From a checkpoint of a small transformer trained on Wikipedia.
Size: MLP 640 GELU, vocabulary 4096, 4.69M parameters.
Architecture: LayerNorm before each block, biases, tied embeddings, attention and MLP in parallel.
MLP neurons of a small language model. Each row is named by its layer, matrix (up: input weights) and neuron, and shows model dimensions 96-159. Each number is 128 + 32 x the weight over its row's rms, rounded and kept within 0 to 255.
After each neuron's rows, "fires after" lists the tokens most often just before its 100 highest values on Wikipedia text that the model never trained on.

L2.up605 [162  90 141 164  78 191 122 127 179 104 163 114 145 152 118 171 136 120  84 179 123  82 138  98  98  92 102  80  88 138 165 132 161 101 156 198  79  87 147 137 170 122 122 174  97 118 135  88 162 132  90  75 142 151  68 121 142 146 104  83 175 117 144  82]
fires after: " F", " R", " I", " U", " N", " V"

L5.up391 [ 98 180 125 130 101 111  80 152 167 164  61 161 163 158 125 160 177  93  94 105 156 196 154 129 105 141 122 112 169 127 114 130 100 138 167  83 115 132 150 175 177  98 138  88 132 109 112 152  99  93 148  75 163 142 127 160 165 129 162 151 133 144  67 159]
fires after: " f", " F", "f", " p", " of", "F"

L2.up141 [ 97  96  93 145 132 178  50 133 124 119 178  76 118 131 140 144 125 133 152 115 140 114 130 118 123  85 111 118 100 167 170 151 136 172 106 159 111 151 106 139 102  92 151 205 162  99 196 138 138 168 107  97 164 169 114 128 200 148  48  81 179 129 120  79]
fires after: " F", " E", " N", " V", "O", " I"

L3.up32 [154 119 106 143  86 162  79 168 110 123 153 157  72  88 157  84 142 157  99 134 104 174 178 131 128 124 139 157 144  78 111 117 148 155 125 177 123 156  90 130 138 124 126  99 112  96 159 190 173 120 116 153 141 158 111 151 108 155  67  79 190 103  86 152]
fires after: " H", " f", " \"", " W", " $", " Ch"

L3.up198 [ 99 159 134 167 127 140 107 179  83 170  83 141 140 164 126 134 109 134 103  98 116 111 130 121 119 105 136 120 143 132  83 152  89 137 144 161 192 171 157 132 150 161 132  75 128 129 141 153 218 123 135 143 111 158 125 192 120 111  80 179 136 113 131 164]
fires after: ".", " (", "-", "\n", "==="

L5.up251 [182  86 161 140 126 133  51 174 156 134 124 100 137 113 153 137 128 153 128 119 132 188 135  64 168 152  29 104  98 127 134  63 133 139 173 181  95 104 119 156 117  88  92 119 187 119 144 160 110 165 169 128 207  88  74 114 132 138 125 122 151 115 104 102]
fires after: " V", " I", " Ch", " F", " T", " f"

L11.up73 [153 188 131 145 138 105  59 120 110 132 110 134  80 138 102 136 125 119 127  81 160 143 116 125 149 169 115 141 126 105  74 147 110  97 125 124 127 131 119  87 144 117 137 180 118 156 112 158 188  80 147  84 115 112 164 131  91 103 177 135 141 112 166 175]
fires after: "2", " h"

L3.up235 [146 168 145 104 103 142 121 141 176 109 163 110 126  75 159 146 150  77  94 156 119 175 117  88 139 100 136  79 125 167 191 136 155 115  96 105 128  90 106 118 153 136 105 108 201  99 127  81  93 141 130 165  98 198  63 131 143 106  75 168 134 137 196 133]
fires after: " S", " m", "M", " M", "A", "As"

L8.up355 [164 121 110 126  87  54 115 165 114  77  96 106 173 157 145 119 153 121 121 120 159 123 148 124 141 128 135 144 149 162 110 115 147 123 138 204  89 128  85 174 170  96 158 141 149 150 166  70 119 145 165  51 103 106 112 162 154 118 180 128 155 114  76 139]
fires after: " K", " F", " f", " T", "F", "uz"

L2.up37 [151 200 156 118 126  70 148 135  54 110  94 125 194 152 168  98 138 141  80 172 178 102 129 118 136 199 133 107  79 140 141 116 110 172 188 136  79 152 129 166 102  78 104 130 109 127 106 139 121 101 121 119 131 172  90 139 138  99 142  91 112  94 104 136]
fires after: " B", " H", " F", " C", "W", " He"

L2.up553 [112 151 111 110 105  94 130 158 146 181 152 144 115 127 144 106 130 120  94 115 160 118 199 104 146 119 175 128 139 121 113 170  65  84 116 183 181 170 109 153 134 119 183 140 138 125  84 108 141  96 139 174 130 149 109 111 168 170 160 153 106 104 102 187]
fires after: " W", " w", " H", " f", "f"

L6.up622 [ 97 113 168 184 134  82 119 181  90  85 149  92 132 140 130 114 171 125 124 138 103 138  97 144 107 167 137 115 163  74 163  77  95  84 169 162 149 200 197 161 128 141 152 106 168 120 181 170 145 172 136 150  95 119  63 104 151  82 141  56 115 173 147 105]
fires after: " ", " Turn", "|", " R", " D", " Re"

L2.up434 [179  91 130 103 157 114 127 128 117 110 188 119 133 145 136 142 114 134 144 165  79 109  92  72 123 101  88  88 126  97 136 125 138 132  91 177 114 156 153 137 143  84 132 105  88 108 117 122 170 141 135 105 106 179 188 137 122 127  67  59 216  88 119 125]
fires after: "N", "M", " I", " N", " M"

L9.up286 [118 185 143 138 136  97  65 128  81 129 145 180  60 142 103 110 152 112 165 122 132  96 136  88 122 181 122 105 137 143  86  74 107 165 117 105 163 140  69 122 171 120 113 131 127 144 155 192 166 133 172 152  71 135 142 168  83 167 136 138  88 152 140  94]
fires after: " |", "3", "4", "2", " Length", "5"

L2.up362 [117 126 108 176 122 106 113 152 197 165  94  84 148 150 105 139 114  86 119 138 132 149 151 180 108  90 125 128 107 106 175  83 136 107 111 164 154 124 127 114 120 175 143 122 129  96  87 130 150  97  98 140 163 159  99 164 146 121 144  66 106  71 178  87]
fires after: " P", " s", " S", "P", " W", "S"

L8.up522 [109 160 121 160  63 129 147 147  86 138 165 111 158 134  68 115 151 137 116 160 103  80 146  81 167 155 160 129  95  84 101 141 140 132 165  49 187 188 133 174  86 145  86  75 108 128 156 142 139  76 170 108 112  96 150 129 139  92  70 141 139 114 121 171]
fires after: ".", " in", " (", "-", " \"", "==="

L3.up550 [ 91 140 153 106 143 112  85  98 140  82 137 173 109  92 150  88 155 137 139 150  71 123 144 167 124 133 181 106 180 137  82 135  93 149 126 132 147 131 107 156 140 151 115 105 123 143 174 153 125 109 127  87 118  88 175  92 149  60 102 126  97 152 152 140]
fires after: "==", " ==", " ===", "==="

L2.up386 [139 114 186 161 133 127 118 156 124 136 147 127 143 151  97 151  65  76 175 141 116 192  71 130 171  92 142 100 141 128 137 116 188  91 106 145 161  93 167 128 128 142  98 148 156 100 128 117 119 123  93 125 122  93  81 119 141 142 111 130 140  80 208 103]
fires after: " M", " U", " m", " R", "S", " s"

L2.up423 [121  78 141 192 127 177 143 151  76 142  74 109 142 171 104  66 148 145 122 138 123 138 154  84 166 126 111 138 159  92 142 159  81 103 131 134 135 121 157 145  81 175 130  40 137 122 148  99 152 117 108 108 127 165  66 146 123 117 100 151 139 112  77 129]
fires after: "\n", " (", " \"", " of", " to"

L3.up244 [ 76 160 142  80 124 121  70 129 159  89 153 104  71 116 157 109 135 108 117 142 120 117 150 102 183 106 153 116 168  86 116 161 140 106 162 153 169 149  97 195 156 184  91 117 111 103 151  97  95 171 102 170  89 178  93  86 150 152 139 152 188 170 132  90]
fires after: " =", "==", "\n", " career", " life", ")"

L11.up277 [126 145 144 164 203 133 136  97  98 101  92 188  86 133 138  87 155 153 146 148 131 111  75  96 104 156  13 166 139  52  92 131 152 159 109 116  89 136 138 125 177  91 162 142 126 101  95 123 150 117 140 149  96 135 145 174 151 127 136 140 146 144 120 176]
fires after: "2", "che"

L2.up282 [123  42 172  98 135 146 125 107 108 139 178 166 145 163 117 124 125 106 102  77 145 144 109  68 125 130 156 133 120 137 139 123 141 155 123 170 166 153 149 152 118 151  77 125 106 107 222 144 154 209 119  88 120 105  97 152  99 201 166  87  87 120 126 134]
fires after: " U", " F", " St", "O", "U", "W"

L5.up5 [145 141 138 186 123  86 119 166 124 122 101 132 191 170 179 104 124 166  82 104 143 147  99 137  71 145  86 174 149  94  64 175 135  93 139  77 124 162 159 124 123 174 141  67 129 121 104  89 114 129 138 131 169  67  97  99 143  49 151 120 163 114 152 120]
fires after: "-", " un", " (", "/", " \""

L11.up56 [ 78 137  85  95 179  81 127 106 133  92  73 146 141 153 108  93 177 129 171  55 155 137 171 143 172 134 152 170 161  98 152 150 142  78 122 153 129 168 194 146 122 109 145  94 133 107 108  70 148 158  97  35 116 179 148 155 114 126 148 124 141 105 204 139]
fires after: " ", " al", ";", "u", ":"

L2.up54 [162 140 123 192 100 125 111 173 147 123  49 173  93 173 113 114 122  97 132 117 138 137 147 157 122 169 116 128 160  96 123 126 135 122 123  96 134 130 169 183 192  90 117 173 179 159 199 183 115  69  96 165  81 136 110 104 124  78 146  82 128  96 168 143]
fires after: " D", " Re", " R", "R", " H", " K"

L2.up392 [118 118 128 131 155 100  82 175  99  64 153 133 152 135 117  97  86  88 159 126 205 104 195 141 151 152 132 127 105 115 163 150 116 113 104 148 107 153 142 106  59 129 136 175  93 101 198 168 127  80 162  94 136 125  70 131 154 141  99 128 178 113 111 189]
fires after: " W", " F", "W", " H", " f"

L3.up303 [166 115  76 137 173 151  95 110 134 157 104 165 121 127  90  99 147 141 109 184  51 149  84  70 117 136 112 130 112  59 107 153 123 134 170 145 137 206 106 130 117 155  78  83 156 142 159 137  82  98 106  77  99 101 107 128 174  88  60 134 175  90 112  92]
fires after: "\n", " (", " \"", "==", "==="

L8.up150 [ 92  77 114 162 171  72 116  70 105 172 122 144 135 157  98  82 123 143 143 133 112 147  91 102  99 121  66 134 109 137  54 165 146  92 144 106 150 118 158 100  37 147 169 150 145 145 120 106  77  91 170  95 144 129 136 147 135 118 160 151 148  56 121 131]
fires after: " (", " \"", " W"

L2.up343 [165 124 146 126 126 121 110 158 124 177 182 127 192 132  60 164 131 143 157  78 146 145 158 161 138  46  80 129 127 148 148 113 166  95 149 150 126  71 176 148 126  85 142 116 147  52 153 126 135 118  83 150  98 149  88 121 129 139 121 158 126 101 148  86]
fires after: " M", "M", " m", " An", " ("

L2.up546 [125 160 115 121 208 153  76 167 138  82 111 117 132 162 101  72 102  71  85 181 162 161 168 105 192 101 158 165 138 130  84 104 115  98  95 126  68 154 173 111 168  96 136 136 111 102 137  98 168  95 155 165  78 133 138 124 110  94 189 205 159  86 111 131]
fires after: " h", " ", " (", " un", " H", " c"

L3.up452 [ 86 134 111  58 139 173  88 125 115 124 164 124 133  67 162 171 126 113 109  95 107 151 118 167 143  85 103  91 161 151 116 123 128 117 122 112 180 117 105 190 119 155 112  96 151 174 137 135 142 186 120 126  83  97 158  77 167 105 184 112 158 126 182 157]
fires after: " =", " ==", "===", ".", "==", " J"

L5.up116 [ 78 111 129 125 157 124 122 104 112 160 121 122  72  96 143 126  22 120 131 116  92 143 166 134 147 156 193 187 128 146 136 201  97 146 103 124 153 223 109  97 120 170 134 171  86  83  73 139 140  84 116  73  69 181 192 167 156  67 131 115 155 117 158 199]
fires after: "c", " s", " h", " al", " c", "r"

L2.up366 [166 165 131 107 109 146 102 166 116 134 186 153 143 110 101 129 114  51  75 131 173 156 184 167 201 171 151  58 114 131 168  78 133 161 167 182 131 135  84 120  89 128 142 157 171 118 126 122 182  68 148 139 188 159  95 127 156  62  95 129 129 139  52 165]
fires after: " H", " F", " W", " h", "H", " Sh"

L3.up380 [208  61 159 123 153 147  87 106 114 159 158 134 205 132 120 132 115  91 153 102  83  64 176 149 106 126 125  73  95 138 146  86 167  95 132 141 160 111 145 149  92 166 129 137 114 136 142  70 132 152 148  73 174 149 134 121  90 104  82  59 140 151  93  78]
fires after: " D", " F", " |", " U", " E", " P"

L8.up619 [187 101 111 156 144 142 115 127 122  77 115 137 123 173 145  95  91 148 141 127  87  56 180 152 187 109 112 119  75 182 131 130 114 121 122 157 162 184 129 114 142 139 130 146 162  90  98 149 175 190  77  62 130 122 126 127 128 148 122  86 104 147 166  85]
fires after: " C", "0", " (", " I", " N"

L5.up133 [ 98  96  85 157 122 144 173  90 153 103 139 135 114 124 101  59 143 116 112  52 143 127 168  83 140 144  98 151 165 150 126 160 139 101 152 146 142 131 171 140 163 163 160 111 141 129 135 147 165 146 131 144  98 128  88 180 129 106 118 148 142  90  90 155]
fires after: " ", " Luc"

L8.up117 [123 194 128  96 180 111  79 124  90  83 137  59  79 152  81  83 116 131 109 190 112 101  79 132 181 166 120 129 156  93 100 132  92 112 107  85  69 144  99  83 124 104 132  99 123 161 131 133 164  72 155 164 130 133 162 138 146 120 110  88  74 142  47 160]
fires after: " |", "-", " R", " h", " r"

L2.up173 [144 132 136 166 133  86  72  57 129 184 163  89 117 193 137 152  69 149 162 126 166 192 114 143 167 111 170 161  82 126 144  98 142  78 117 126 104 171 145 144 126 136 211 147 157 133 162 170 139  59 115  99 138  77 101 173 151 149 128 128 196 105 109 133]
fires after: " S", " p", " P", " M", " s", " v"